From a checkpoint of a small transformer trained on Wikipedia: 12 layers, biases on query, key and value.
MLP neurons of a small language model. Each row is named by its layer, matrix (gate and up: input weights) and neuron, and shows model dimensions 192-383. Each number is 128 + 24 x the weight over its row's rms, rounded and kept within 0 to 255. Numbers have three digits each. A neuron's up and down rows have the sign that makes its largest values positive.
After each neuron's rows, "fires on" lists the tokens most often at its 100 highest values on Wikipedia text that the model never trained on.

L4.gate742:130139134114112135180122098125118117125115157143132129146139112142145146119143161120108130113128120125148105109171147134103113144166138062129129131108136120116123111167130144157142088109155109101156132121131152134135144134134130115124107128159157125126147100097139132113151127143101146153127171151114107063127111172117168111127115147124094112094159141076117104178141145080133130114100108080115135111137114151126084108138130067149133120170125128112133166137178107117135147117138152165132131118151099178152137132158117150084102109096155111130120153179115118093111145122122180086
L4.up742:151136117169163149157115115138163174127160136149178099131121125140097120130108184121074117134104103103116148103089141128147159079141106155136138157149129094091133100099134138143152097142168158087141135095124099117118154135152112165144096109116134136137141133125142113126134116116123104118126149086108110145135138156118118168119158128141127149113171122118148134159141131128080143132114095111152148138135175108119109122112124127192169078084128137102149083106170100103113120126100136096095122110165155159172149136148126111114144133137137140166132125123068134102122127110119118088
fires on: " for", " with", " |", " against", ")", ":"

L8.gate342:164107115151103107152117113146139145127094129188177151148148095093125121091136107145130127138161135107113171125123130121144088143141085107091139178136101147113134108102139136171123105114123083136097120114085113162144159110069129167091147104133082194143132133145076103129138131136087134138097143159097157134168146098126137138136113120115131096141121091130125109113163138071088137145128142143129106148150095114136112155125118104152140137121118084136125163155108105111112141124154136135166132153101137131107118133121149149109149137108151122119127121137080115152154140139106094124
L8.up342:127123105187070167117115105148118162106068131083157160119143150122099155130082111133120148138120133125135108152162145096113125137148152119159126182139143125132176139116115117151099134121129115101130134103108121111141122095122100104103149129162138128113162126100127167108151146167136117097164118122103171115121105126125144117157152113130096120156120140117164115146133175123131149141117142150121138150127141127158113147149177140153141153113099144118178086143102136150109131157151121154092106132116179144083092104112093125117138176127170136144139146078087157119163134151097134146
fires on: " w", "min", " Sh", " Lu", "y", " St"

L7.gate368:134158099124154130163124136107138120108113147104113129123078089144152147157160103152122080135121076114078115153102133129150137109119114105184125137122143158103159158113130104132158130157148122158102134129171140114120070150149109089170143111106126118121103110138113150160108103102147115137106087081201101142138127146139143107169153163119131161116124136119112124110138145133155125131131101100127143133143122111107101129138064142139133119159079097100180160157132136126157114148124084124120165108130165122107081098128159136080157095166081173122116107124151116118136104096165112104
L7.up368:127124177127144170175125147153137121119102117077156126181128090127090166144057144130142129134179136133150133122110162181138164117102124081162114107119116144135133141133148107104057121158138116146113090135164141101129089127105129111116124125173121104113145102153114165121125142119126118062150185137122116161123115123145126111142166145116142113096116097164154153098126133119148155108133095114138070128135144135129147126108142109111111106139101104136138075179096100129122118135076128113112160105076087101081122138167136115135143144130113143159114131102144174167129103104131102141
fires on: " App", "app", "al", " of", "in"

L8.gate395:100142167156108130144115156147145129135159133111116156126108104092096108141159151117129138125078119100176106127067175136114108117157114136152112101117156114108152130110140118149145133143142113149176122114150150145121127113166121171146079092102140140157105141154121111113129128133128136145148082166081149100122133112118163105100144117140131146207117122139132118110140133128171118104136095129122085136088141127121098131133151149139134103104101128111133134126103063111067157106111086093166118091160166158146168092163143136117145186192119068121164123124104113102089104152152159098
L8.up395:123128100158085109110176122154118151116126110112132122140112133119099135122165122182141129142106124124129135126155124119115124173088148150139172118159182118132113139127134132103102135078125162154116119153113120135102148138133142115120125121098128175058092105177123138129143127081159142112177146166106148092140127114133120136135102099160123152143092101138142120146114113161105123143148147096124152090151058143147118138106120164111103128154160140057136132090152150164132151142093112126134126131081111151119090157166114118151130108104141108102130154096121112105151119168145109115
fires on: " Co", "o", " Bo", " Pa", " Ha", " Ca"

L8.gate329:078117106135150099118154111117157112131141173134162100149164171083077138126133108144146153131095153108109130169127135157112124174105142094084128093097173145098141140132108121098145177114134134103152166110129173151111120141114084142122146103133133127102116099156150121144128136076159106108091138113135153115097135110102143100098186098100203141127108108141156152120088136188141132154116129096127124109131137120149150128148127131151118092128138116171144112135111125155091104125112136092121147160135138118131160102104123111121156120169133098093120139142142104115132113096150156127
L8.up329:133092110137147119166123136107150116134148167116141166135138137096107179115149108144177107121118126143130106098104156117113113153108111109107146130102162143109116144092117114073152147129129092104080143151144138102123107139126077114153123129148132153138123122119095129115114195100135079098127111161121155101116142123132124121133109081124132088157125097160132141113133151132129140154093127142153137129136132117132102110095111164140159123133140137080114119112121091175092141087089114134142152172101198117133142157156114105142161097171135084145143130138155128100136154108117141097
fires on: "par", "per", "ha", "q", " X", "y"

L9.gate746:121122098141127096134084111110119113107142088141106121133136118129150128097108126135101124102133126142138094158088130185112065095118101148140139122135126097098156144084142099103091127101120110076157174138137111161165148163148148099124148120069147152152090158151121110142110137156159143138104120101141138125141130153158098115110138152110128136139160102150117084162130142112149163168148138097094105124141101131109128122155170066099121122136147130120119156104164157113148125131154159134138102132097130133116106117138173099105109137149136120098110142130106133123140116132169095140
L9.up746:090079126116115145116094139158156143121112095124105086110129112102130164124137170152137133113105126109147158110111118118180156145117134160151097060113131135108092134168113116085147155097140110129131120143120092097164122108133127131168122102140124094147162134158164132123138128134166096133121125161100178141126124153099122117154106110141087171098141172159174110152115117134111133108091152115089131146109151112147108146105098134107152115162113125141129104141127133121117130128136084117168099090165091091110121102104150112133141142133125096128143167104132150162100165098133133155
fires on: "il", ".", "n", "t", " and"

L9.gate336:166106121122116135120068105104154146152096095146134149115121073097120132159140127121121073132146113073115126125110158162111102186174096124115152144139098146103093162127113111078134141108114098091092131113107134094153109155125105127109114139162142147142121155182124128138142155153119144153143116123164089147140155075121156113102140101136147205113161134126165138129136130143112153085125130167138158165095108168152127119118076136103160132095118144114125127150148140097138147146100126116134090101152149139140106104108109136135106151128109115146102111144139107125132157129131126121
L9.up336:129137086121183190126131141135151168109096132167141128149142077109203113140084124129103108106127151112083118104148166114124126131112150136137099097177117137131088117159140109156151065139127127088129114127108150153150157167097122106116134146128135169124122112156139172123102114153145144102145127153149141120104140145105115122102162059126119149149117130121135114139093131129148132142135111142116140113186170153135112103142091096112142123149122170102170132146123129136146113130142119115120116147148137120106151115148118102194121163122155110138063131156078138102114109107147102132
fires on: "s", "'", " Lo", " a"

L7.gate859:114187140094111116099189078147112104103109109131200105098115117101166143118136097096109132099080118114150113115123154123137103118141113112183148101129123111149109136140134130088117091115115146138137122173130138128147108122139119123188110125149126135113071137149130157172087130122096123132154111130142169122113139157146146147134145119094154134116111103130127184121085152120098139143119140149159119128103128143110106105115153140111128151145166114170158131161127100152103155106145154103145151090124090108085168128123102081117120127136151153163118153125151135083121149159121152157
L7.up859:138120137094106135143134104101116128124125122117157115099066135129150135165092101148127144135133092132121116102136178116127125113101146119075092077121130142133171139141142121182140079124124146148122137131104177150181127140126098084091139139071150113119154152149136131104172134114125101144095139094134128114146132144111134158148094111151153159098140111131108182116141149080136115138159133121152176099140119125110149121114143144107139098146126130144142158137113124108120124161098117135145155095161145171126128138088126147099197129106157094111123145085148129078113151137124124086
fires on: "o", "en", "ro", "ed", "ing", "-"

L7.gate933:072128143132096113123113100138127160093097121092140138146095124137147155137132162153076129149111138079168157167137108148131085141134136058172110114111158147144160150129133104149107129136127143119102100145147170125142125123126083116114132097138177119124194167129083134113136141110137081141164168152132113121126170107119148110138155123141122107131154097048108104143172126164123141145137132148145105165103111123162119092104138143172129135160136139144137122123172135130107154191136102172167077173143125154152176126147125117148127114146121125155125145111112145143107145094127158151
L7.up933:098123138135082155127135127135141120119168120079159142125103133132123155221158125120120124123100094113155171142128119143119134149112113065179153101144163146148149150116154188148173165137105121110118094141152104118104118136117093072151146083137130118124127111100114114109150094156142103110147140130135189087136163105120154133145127129108113135148163142107091115124123128173101129159146157133148145121086119170150119118176127171139148110123127097086133135100127116093118140185149114151148122133118158118155169164126137116123111119150129158146137140121106175143142147126155114169
fires on: "\n", ".", "\""

L6.gate775:149108100156124105159139129166132115139126108114116122153098149113110194157125116162125107101150149121135136154131120158091127116120130116167173153126144161134120115099141110139130128142139089170184119128174145117131135146143104134113145127127137117111149143115134185142135110134197182103136089102147122176121165118101103157151113154141123146114122127136110135134151130129112131093109135106107097133096129093115138127104122145118118126096145136131128137110155120130131154137091104143131122115109169143117136075156135104168136172157133080136137167150112165125149146112122131157
L6.up775:121131137171122128107151149128143126111131081142114102099120120088117135130125105146125107139120150146133110156102138153115100118122164135123170109128124165107139124097121114131136119091084105094157153081095086127117093094167131110105104131122162106127160110095139127148141142082150124129151074100134177114162134119131151188151123145121131092077150165167125119184178124121101092163104204115165107112114115158161127088118146135132142110138150130112103068151151124160113134152151124163135141109152105097090151123156135138143155118137082151098130159115104142113157090177093096082
fires on: " V", "V", " II"

L6.gate358:128166129151146124099122120131128132124092154155126140114129134091154136157152152120126128132129146139132163135082114134133138128146115118138130120118092113112110134131180103090152087127118115094138130107102123136126101176096131139165156082161153111114125165141107170162152165112137142159118179139112132122108077113143142118116139106140123093066090136094121135087106114144154135137133112153140110122137076143105072141172144057091147121155148087128123121130118115121161134094161103146165118123193140115133111107123166141117114136151161130144149095148128144153160134091152114150
L6.up358:136111093101091140086145131133062093137104138138133141150141110114118134164156135130102154133106129097135114131094108156153143129130140068133105104132120114132113133112127135132146135133148152160071195171169089097154122129119137092143100133184134100092167098118131107160176105122108143091119116093128164112124120144185138123133088129110168125091188115126172166122152103171092140103098139137140121147132152115133137108131134135154119121152106176121171134165130102097104106140105083109163129193158116167141165160110127172144135177151117090143154121174136163163119118106120132110
fires on: "it", "gi", "ra", "le", " provide", "t"

L7.gate773:119157104076177168102108108103152114086139111070128090162153074137080151174128083137096121104103114106120147164137128144109121103125110113108108160136121162113118117078164148110084121107152116136143141151099090090099119135142136142128119120163062122129146165169114143136159173071178133183141099117130067134111125160136135151106097151125192170122129143155122111110131097120100105112127122123137083125112097119129154130078118121143127122158082133141125119125140103116143146116097120174108118122157121098095141089167111094142169116143117096132117111119101129148166174099123153131
L7.up773:173134170117128153155133109134113084117112065141107109110124151111094118165141118146070092159113118097159153139083130159127173161060118086099130152170099154137126139127137103130150124099108131164153118144080106093090094119086136109154145118122136090136137123146117095174166169139146127110132148140114137127068101091154124106099135082142102125134167156133104099122156154132093098107117151119140123139125115099087133105137061124164176103114129098170100099102140104102148132181117152131123138132099114091116159084128156158121166122105162152123128131119141117110124132080089104110
fires on: " V", "bu", "va", " gene", " video"

L8.gate862:144190143139151102129098131157089168128162112134088131153085105065122149136127126126125114125146142061117142089100132120107108103158143124165113123108143113150142126109130117134146098129133098149142130135149129141153160127155086136162088118103141132161111188092126175138140172153132103105180116149111125106136139103181106145165127164151127165141144069128105114097129157130130141113119092137167127144122138130119121143141136143185156169154057138115090137138116121108122165162133111115103113132124169131121162110139108109089144091171100143125149147136129131128160137123140124126
L8.up862:127127132144135155108138143081141187126155128121088123130123108164111154140138061137136139110132080123134127088110138142064146131138136143110161166092152153128088122095123163125108137101154094159108136084137139152159120114159101175105137111111131155133107131154118130128093152141116154115138113109139175125153134126080112126072133138090097100096134107080129154105137110138113127120134136126127160131115121140124113165111092107139093130112148101123086111111168095107151086117131082150096137144120089142135145102112116127142121130134143124109146136109196126096180091171152126166
fires on: " Z", " Co", " Bo", " P", " Ba", " F"

L7.gate683:114126130159115173095154143134138116133089152119117090109093116115126134150134131111106137103135119106123123138145154135096110078126144148160096125117115148143117117105079089119140119136144076157108151130126133110104167114125130136134151155151148116126128165138166130092105090134162113109161127141139109179127126149123132101150129112111152145102124139097053147109097152158114128151117096122126150163164103162175153134137118109090146124108151204144172164094143158106124157105159114106166128146140110152111119143165109163142129102138176113144133156142107139138137101078165134125
L7.up683:125116113154146134108117148059145134158173130100147115097106117143113110140146132118117147102099152119139087141126144120115124148119094130157111151128108119090143144146128120092127066155131159124152124132109142139127134110111110157076131132130156134151172129104130118153112122133180163145148129129128100124101103139116170100110127146142094135109156135165160160160125142134116170132160117120099139059118119090113147125132120115121102155120174133078097134111148092085166081172149166116076121164121139122105119152190127122122085126113162132118129141107132122157135108124144102164
fires on: "or", " C", "p", "C", "E", "our"

L7.gate992:143096114107103084130106168105117132136139121099129160103101119124141179114143143078118142135132147104143172157117115140140154123134093132115134130185079104149081156147147125084091105124143131156167172098143086109145137170114137137125137108093133125073158153119116132110138155172112124132110092153114129137094139157115141170108088148122130125135137149110153093135121119143151120095168104140127095134091089176113119103144137102129093096135102132138117123149152142101111116108142144114160153170115143130115128125181125142134112128123141122130106132151101116104122154113112121136
L7.up992:176092100118156142140130114109132150097131146128131149096169145072115106136112117133126142152135135105158144134149155128128054150148110101133131132143118085146123111148099121173119143121149132122112106123092092122154108097116132156154099134090139129121149127141113123146162110098173091144125128121169094159187111150114145144165145174129140142103136140109106086134132119130129152138123082133171142146141131129159135104178140089179123104120159140135133148167116108094146138128152139145155097081116141142143140122129138099159128151131147121149143162086094182122129113154153117147
fires on: "h", "hi", "l"

L9.gate440:152089097109082131092109139091120140143133102137124119152112095124157141125126080148152117133159088072120118153109101104091129095133134085172112139133096114130118168188138140130126139129105130148079168128128120131121132138114154086108172138111159104112132130117124120096180113121179095125106122115100109124117116110118163130131103136101122147169161095135140122153126110163100129089149119168141077161114115130151117148130146069116126122119155159143159148150157153149142150093092127136162096152140146153115129129142108087081129121130102110146131097156140120147124120092120116167
L9.up440:132130159154114138094131160095121095137118128125133145120109142085124110151132157151183125086068129114116133120128131165120130107141117142097145140136142112137120162159151153124141143089125165153097179098082124134162142119133158085142177133061158086115097108132117119086113116152142097123108109107111111178139137131106132168144138207143121119140100123124160121119147084142114113136107123109126111138151095134185128135158149121129115091140069107152124140150141150118121120078121116107180143138112144139127108120117101130120111084167135094170109129116132133150125151118144110161
fires on: "s", "di", "d", "hi", "'", "hy"

L6.gate285:111139102118139134130171105118096105151123125120098085120167092109120140117151156131128129157109148147108097127117122158141125187133085090131145087107107118128113171114153098101158137124149112108134158127135116081145122119096085113091162123116134109091144125091125093137106116110109135126164151136138115102154154133089141128121101107134168173177088124111102125094146157125128136137100105171108110129106165141134136145083095131145151141173077151079130112135108133097169121140180122161169111131121112118165176126138095138135153135118134095174144114159127146133129115171135112143
L6.up285:117128115138056148180131106144129116175156149093099095132122130117109136129099157099122131105147122109130132105157135125122103159134126081107137110094175089112158132088130131124147148097126135071141103110123175113158127127162107110140133126155127148096140142184107134132140095163114104134133141112143138126162121181124128118192115092075136130124089169138133148154138131154083148132123119151145103152100149149141107109151148089162155095145130086102162124113124122129134136194142150171132133157072096171095114112135133144136100141139121145088155171137135134112100133142138140143
fires on: "\n", ".", "\"", ")", ")."

L4.gate130:080135105131122121150139134120161083106113132115116148153118118116117146123108113144132099153127066128105143135105128100076108159185100141135131097164131102156135146121122111131143158167129128149119176137141116143122100148140099124147152121158125137138103133125126160128146153143114145109159153140153134132141135150123148121133108121109133169108149156090110159085164067135107128119122104149063099094154182099099088154143087134148116088152154091141140131131157096136119143156111111194151137106125119144123110152167116127138110123119095099154144150144151153148113106132120136167
L4.up130:142155130138101111127105139128156154113126171108173151167148136152163120167144155152108153140130124097136170144144113127133135160131174149136130146150103078120135138098147156074136133135131064123101136128123133122110142153112148084153158147134105153101093108185139135157166131100136148141170119145134161149127078141127143140160117162128144140166112125115160131155120120091080141077144106109128101095105103145114144116118135114142133116126121131165149084143115082129105090135106124160160135133123132149148151079120105094070190124101112119121123107134095118139087132123149140129
fires on: " bi", " Bi", "ra", "hi", "hu", " Ra"

L7.gate983:102116070173124112113103130077103104136139144131172144146123105119137109118139122114162123090156117096160135134117157101144165096153111145115135186122129126116106158076117115095125136156114086117135152104168171112105144161166134143110113097176125126123106147099095139124139142124110105130150135108164096175134146145109106103142145128123106170140139106095141181098093164135161150140118133140135137178164120161126163103118108103117123166093130159150142136151159150126140116105147103148126109148147133136151119131116148127162090136123163153136164147141100095165110165139157158115
L7.up983:148113120159144169077125104167161140138158141162163142122153122104097101116088150128141091148150111123173142088109125138148099081128153109113103165122165093122136114111101131107108136135138151097148155151140154101155132113144135132088112114081144127116163156133068110124140108103142151112116109184183101133113161093119108106082142136123131169165136082106126115131101126176115128123146183116117171137115129165113113152135074145102140137123117147124123151118153155073106140133145097161090113163137103119136114128165139137174163127158127128115100143112125125135135123113133126154
fires on: "A", "s", "F", " a"

L4.gate737:134093114101109130161135131112133090127122119128126156158104104164146098137185151121152112117130142121171107137148099169127125124108179086089148148150187153092099096122151111109116128152128129148119102163143163095145145097148125114120170116111123119158158160138124139164156138133123112165169140088133085106114146102158089182147093155118150120151118142106094082152130093124144109132114107120155122107139119106156097122141150150111122159138120132131110140130152130088117168137110120147087113185101136149095123109166144137185161114132095153147121155127135108093142145105176176128
L4.up737:098136125125110140113160151123107123138138139077124104129157096123116146110174114137151130153122130107177069126098132109159147111117187122110094137129128125105135152114125144118088147145155137111161145126098157096158138121117080123128163136106134101139127123150113139150168168121068064122147137121128136112150141094107134119131124093122119119092126133163127143141136090155142104149168126141093160152120136131122126122142092119092120122179087171180193099121125116125109121143074143172133116174095098196111182097155119122101145091148150132144099146114115126128114115097113135107
fires on: " W", "W"

L6.gate810:107161165126121139120156140147115115100136134078110121088119096121086110155090122108066168140136120127128180146142142121134092160129122139136090115140118119144149115111156148101164121087141151117160134134138115160136143177148135106158115125105173144123104160149132105172140146148160128123108090119163109128142109094137131122160127138114163149155127147118126132142135168167112106093107104162104144109112110108160062090158160148097135128133098162100092124142135119130112120141156120124134084145107119129143143090135125106104158127144110093130116160145116112126136116131174160127
L6.up810:135118154130100132134123093148136128110148115109086118157147157114134147080150110126103131144120100116123149159128146140114138174105131121104194084112156096082130145125156147113143112127104120136110107117131094170129119135135135158110092119117097119109079157123119118150150159103126110103144167163144141139116151156097100109089090133123151105163133144121136126121104133168146159153117163147123145130143159123123124132094103121141140119162128158118094143153148115139113103131100113119125112140111106180116140091131112139089164129172135115152122111139104185130153073115141116121
fires on: " co", "o", " Ta", " Co", "ver"

L4.gate481:113131102192129128123141087116126090142134135131174181137149117124113163154148128121119187081133118118136091112111133132134074116139171087150077117174095139115102165160114122130166128108118126131159107113160142114148119142153102106133132118156163147103160119162105129131121133132118105119129102145111117119142128171146113137127143135126145141121097135117141168137125141147126153139089140153082144117122114093159172150123140090126148149164122082087065147137125164094126099153157114121104087134145109155119131135154133096130107102167095111138159112094159102107128129121121157180
L4.up481:128159105128152116141135097122139136129078111112123100106126096081122189136099142151098120151113125082166123094116136136131125128118133119172135105116119150146106134093102188096134104120144109101174119159118157096139104130150097137129093149128155144131132105128061113149143144130116124139144132123103146160168125123127146179169119126147103164105107112081122106139165112098080081145077154168154116145084147100123121152125150151126141143123115146132157090142140069148116139170121134129140094112141112161186142085160110119120128085133116101147120106083123115102108159149103135129
fires on: ":", " |", ";", " 3", "di"

L4.gate821:103111136119180157136139120083117161116106109116163121153117096108143137133145122108143123123162113090110114150123129133118131104135108103137080201145141116101130123120180132069122145147159114110124123119162109119151146150154145149155140111116160085160142139158144119122138107139191119192107147067144116115120116142134166109160129133102150134136115122088091138110165127133148143086178197146141124112140102169130119093120118101144174137137124128107122100165132130054121126132136140150127098159093166165106145103100187104108157133129101156170145128114114145099152098118128114155
L4.up821:128137091143160125144177094114071102131084117140169118122106120106123158177124116166160113151127134152171123138148110155114164103135086133147131148098152156137135126156160087090086135099119123155104105116139079126117169106116108175137121116113091141148136139120134074099107129150143137138111185101095150131115103129138149121112093080134118121114070108152130150136127102109103091130126183109150109136196163131143135126147083114114139134126166072099153104120140133173134111086102106115156144115110111117128145150126142113095114144094138157127130139126119127122123097110077114156
fires on: " San", "in", " Ga", "ho", "he", "al"

L8.gate820:113117133125106081120068143120116143114118119135124130151136129073115154104185137127134106062112107146123121130100107166119139114141165107109150149117153107148153121094115138075113130125171131113116140100103142137150094112147142113139152096131137153165127113128111128132121119143157164110141103119134142136114117128131134156106150128087089150108121156156103144141161125113089123141103137145175174154151146152109124124116123087130138161177101113102080143130129103128084137100178107117130089162128154120095109162130132127129154140117097123109123107157165159115153106158144150168
L8.up820:139103104153123148145107145110155143079170109140123146144151107121151153131139127075153109061118152103103131104128143132140156161128151174161146102101147136124127111141163113145151101112123150136103104101130144168184116135113164124189089120113176136162099145156137110142108129105152127119128113088150164139091113108111130116141178113120146104099112161123153143089154152139116139132121155111137120109134151137112098096164103153128120116143114083124140103101137121097046094157123153097132115141139152093119099114123134106129128118125113140095153142095140129088142182142133143161
fires on: ".", ":"

L7.gate754:110078139129126137132160178114175127105162144084158123148145122134109140143124091131167153117139127157145111151114151150109109128126167100106109100115158133150097105153152133125122123129117108145145140100197124101108145156130111137148153127140158147118126163101138125129154163177123112148109085135145078105117110156154184145121122105133170143119153120127104099124126156151127127132132149124142141107098095113091170110168149110141099137103137157144127121127143101167122139100151134123166150120065152115147131137135152116128090116113147152161126139157125088121112141127125129078
L7.up754:116125114114139153147119127108135127139122103117147136107157118135157086128136108113137112139093137124138153136109192144124142187133179146113114152134156159084126135132090149071162134164149131149133168103132128110092134139171098144121152154123148120107122138133110156166130160116137150058145116163111165116136120139160150132144153102121118140116097093097116106120153139138144140157086137115161126133120110111093139135164117089140117103103155137147108106146086099123103144126120079137162140189109115152113137116132081115130158141122134097182145111112158123104163134168123146177
fires on: "Q", "D", " X", "Z", "q"

L7.gate797:138108126124134133100152125160115119123162131153096160149127106106153148128151127187126125156131126141110103119130128102131185158137104156094121117162154112145117122087120174111167139124113071132116165116118119137143092122089109139113169138111097124127108139122171129099134167128136114131107145189120133122122127142174142136123123127156101148167149127078140105102145156112138130119145113148116098143147084111117114162088140171152163120084106171111137139137166120077114114157123120088079134085127117143156105152132126088114128159101118127149127159123134136156101160152125144119
L7.up797:127161146139136174102166150166126150147130097109144091097130138129144154117117103124130143123143124146128137135114122130129114166125106097148153165128096090150176159115128139145139132136149134119120118117117152136126123127121133139152141103106159130133104076099152167131143117172156136130165145108135153099168117152093185104132147107175130133130111154123179088122128166158174126157102157107122107045107085171153130086143132143088105119144147167112107128142109158154095151127125119184166137098119105141146160092094142133085151114156120123140102139145128098158138151166093111159
fires on: "b", "act", "y", ".", "tic", "s"

L8.gate359:110133138144168121178114098149089135145133136143157098158142119137119155163158150103120143110165147086107126146129105129122117108140094160134145148120145139160165156131170177137163119162113128116071147149148151138155147121148089117086132127125146110110117110138138106084128172126139093115115126123120142155094159170101102168102125149174134101136138137084078109124094116158126132101087106147110129131116185146136157114097127154074159129087112147135126125138118109127104146089147122074121120140175153080135152138082164133112113082132114138089118101140095128119121178092134131123
L8.up359:160118123137117113115147142129173142127153112136083138103143164132145191123127156142134151116111124125069127114130085096100095130104188154102139129124157119170104114161148113126093112096092161137140170144122128076147079071098138073147112059162129121096109086138162166119161138131105138103108109149121105132198119126135155113161108126119145103146099105106172091181158159148095122119134119162134133088151133097169120105143100090149134084111103110058105141148120165142127123125140071154097139115124133122140170132082129101150152097130143097117112127096107116103128147098104103158
fires on: "om", "com", "mission", "vo", "lo", "ad"

L9.gate422:166134094122097107129154192126147144087130093118139118164115122110134113157114121133146121106129093115161161096118141177103138127106098128105163151132173145075105174122168094096137148091127141130091122127150131131104123107115136143155126061161103173131080169176106095103098106115096151086138131118117147165098117123110175140129112103086188111142148097108154111116132121095132139114125120170112128139167130151140138165120123138064154140106115139114157172080162145116134108137089150161112117133171158140147152104110101112111131140121097102147143126127102097135147126109163141154
L9.up422:140124154110137160102112131087130114156117166123097114124145109122126107115129136127093139137146105095131164113135133123116118105156162109154139129114143129130144096049192061119112168107097128120105135101102117131098115123113171088133091122145126065131173112090115115098148156090105147145120146099156139148135113132197127145116152079093083115134153114173169152161116139128107121110093158148145139163151127099123114154154129104136158172153088150141119146122136107080164117153113126102098148121142130153105107121132148127153148119174098146167174084111107121148136144139118122153
fires on: "e", " Mor", "y", "s", "or", " Bri"

L6.gate253:163090135147135156119150105128178130130113152099132116177153091174140194155158155119113127138092099109100138136108124153171156118113133103109140134118118161145151107116136104182097168163136106111112140146117177102144099155104124150151144121104163129114107105143098144101165183116123129134136097151122111128096106110140090151105183104113139117096141139143138126158091167134146098135127145125090083130089123164139090138123102083139161157087143134120134138133136159128147134137130130090097100127153115147161101121122117081089145101126084141151111092138159132134124157096120130117
L6.up253:139118150107121131141141165069153146118132166120137100081115121116113133102144133156126129104135153145144120150146142125126103099120162119132128127135140111173077103129105176135117179103128152112143141149113142144127121091138145141157170135124121161152081099114153182080115131114131157129128119151141123132152145131139127115151155100145152103127113106122117184116080171139161118186121124122137070128109115098136151142148146130124111127133110123133155140142108145131135102080106097124090111119133122101145146133142110112115145126164122115149105158163130149164114109157092096167
fires on: ",", "s", "d", "c", "mb", "b"

L8.gate681:134133142143146144158176126158173105123153164123129134164108135114148115132135149118113143124137168127136081083108083099135147176161170131129111112164148123141145104132140143126169157113158124090128156118143159126136147158146127078108121126093100125109146080127165131130128098154141120114151159123145133142089121102138090105114157123134090116145152092095111129115109167130175088112120122125103129140106129136130086131159152117132057095113121171127142126095119120124076153138100157107152147128150123102114080142166118139114156165148140131136162197152124136147143109112123139109
L8.up681:107155127132132144116114128112125096124138094083137120111146123107097120090106111162076111130080086158140140114161135110140128087167073145104100125160170144128127117124131126125160170109105144142085147159155129134133114085138165160135129140137111162088115085095159128155152113107108139117130126090113096162133130118093137091119143110089166119126130102112130144160099093096124118110130133178102113108170093169118152118142084157136100141097126182144123155135134130165098114157116102145116102136142068128155130114124150118104192123137110153129135128099130105161153107108075098160
fires on: "y", "us", "ed", "s", "%"

L4.gate485:100093146122150169109124159150134162128097133145132103137166126132112110124128106109113110136115133096146131118092105136082109174172167060094152120147147140105115138115108111143114127120166120095112140146124119150144153132110109096139152126149126121148149140163106151159149127148153105144129097162113121145130095097189122159139081133108098143100100087113122114090128138126132112108117104146155122085146124083137137103150121107100161112169147153135123188101159133091158167132174152096127097143117177140145157094117104126115119132158125134176114110181103114140133134114139151168
L4.up485:116097113125108162163153105133149145144146085155133126108134129142095110117113141117130144127108144107151125117100114124103106133108086147092140088087145171135093076095112131141132156154114097098108126125123128155148082158118124106164125151151159196125173148126131144116125116120110106132082124135146101121173156103132148126188121126116111099114132136153135175092114145129134113157141148125054138100148128101132155128119104121155137101116122120157135121155080080151137104114106146149120109155165097142098143144149117149104150099136120088170109103123125110154140143142135152160
fires on: " W", " take", "fe", " War"

L6.gate500:077137136084129110148144111116133141094122101106139135130139114104172148130075142132079148121173119096130123137138148157094119163108109106146089084159175129097113158117119139091148120158084146100149166151144090103127120120108138105139173131125145140145116121116181145120141112129146161127122124133119143110119116149113182143120157170144136125168123122117156137164143171092171150152102079122173172133112112104126123113144131169102131131140133118120124163170128128129158087110127147121119121096119115085162103157136136135130122154142112123159120153087133155074123157145170154132
L6.up500:123158100125118127108148101159118117163153095084138143131119124126153159154112122155125117159132155107157114184137153165108147087059162107080160146125138114118108129182112118130155131113145129150131096091110138106105125143147108158109180187079131105112113157162102103103117115112140116142096164133116153102116164152130116132137115116126118129114129112085116142122144115117134163093136140118134135178115138124101151158120146107119105074108099112100140133099168121103150128219123147139137098155127191100114164144138143126121128096166130099132081133101100150143146152128147170108
fires on: "al", " into", " of", "ed", "k", "o"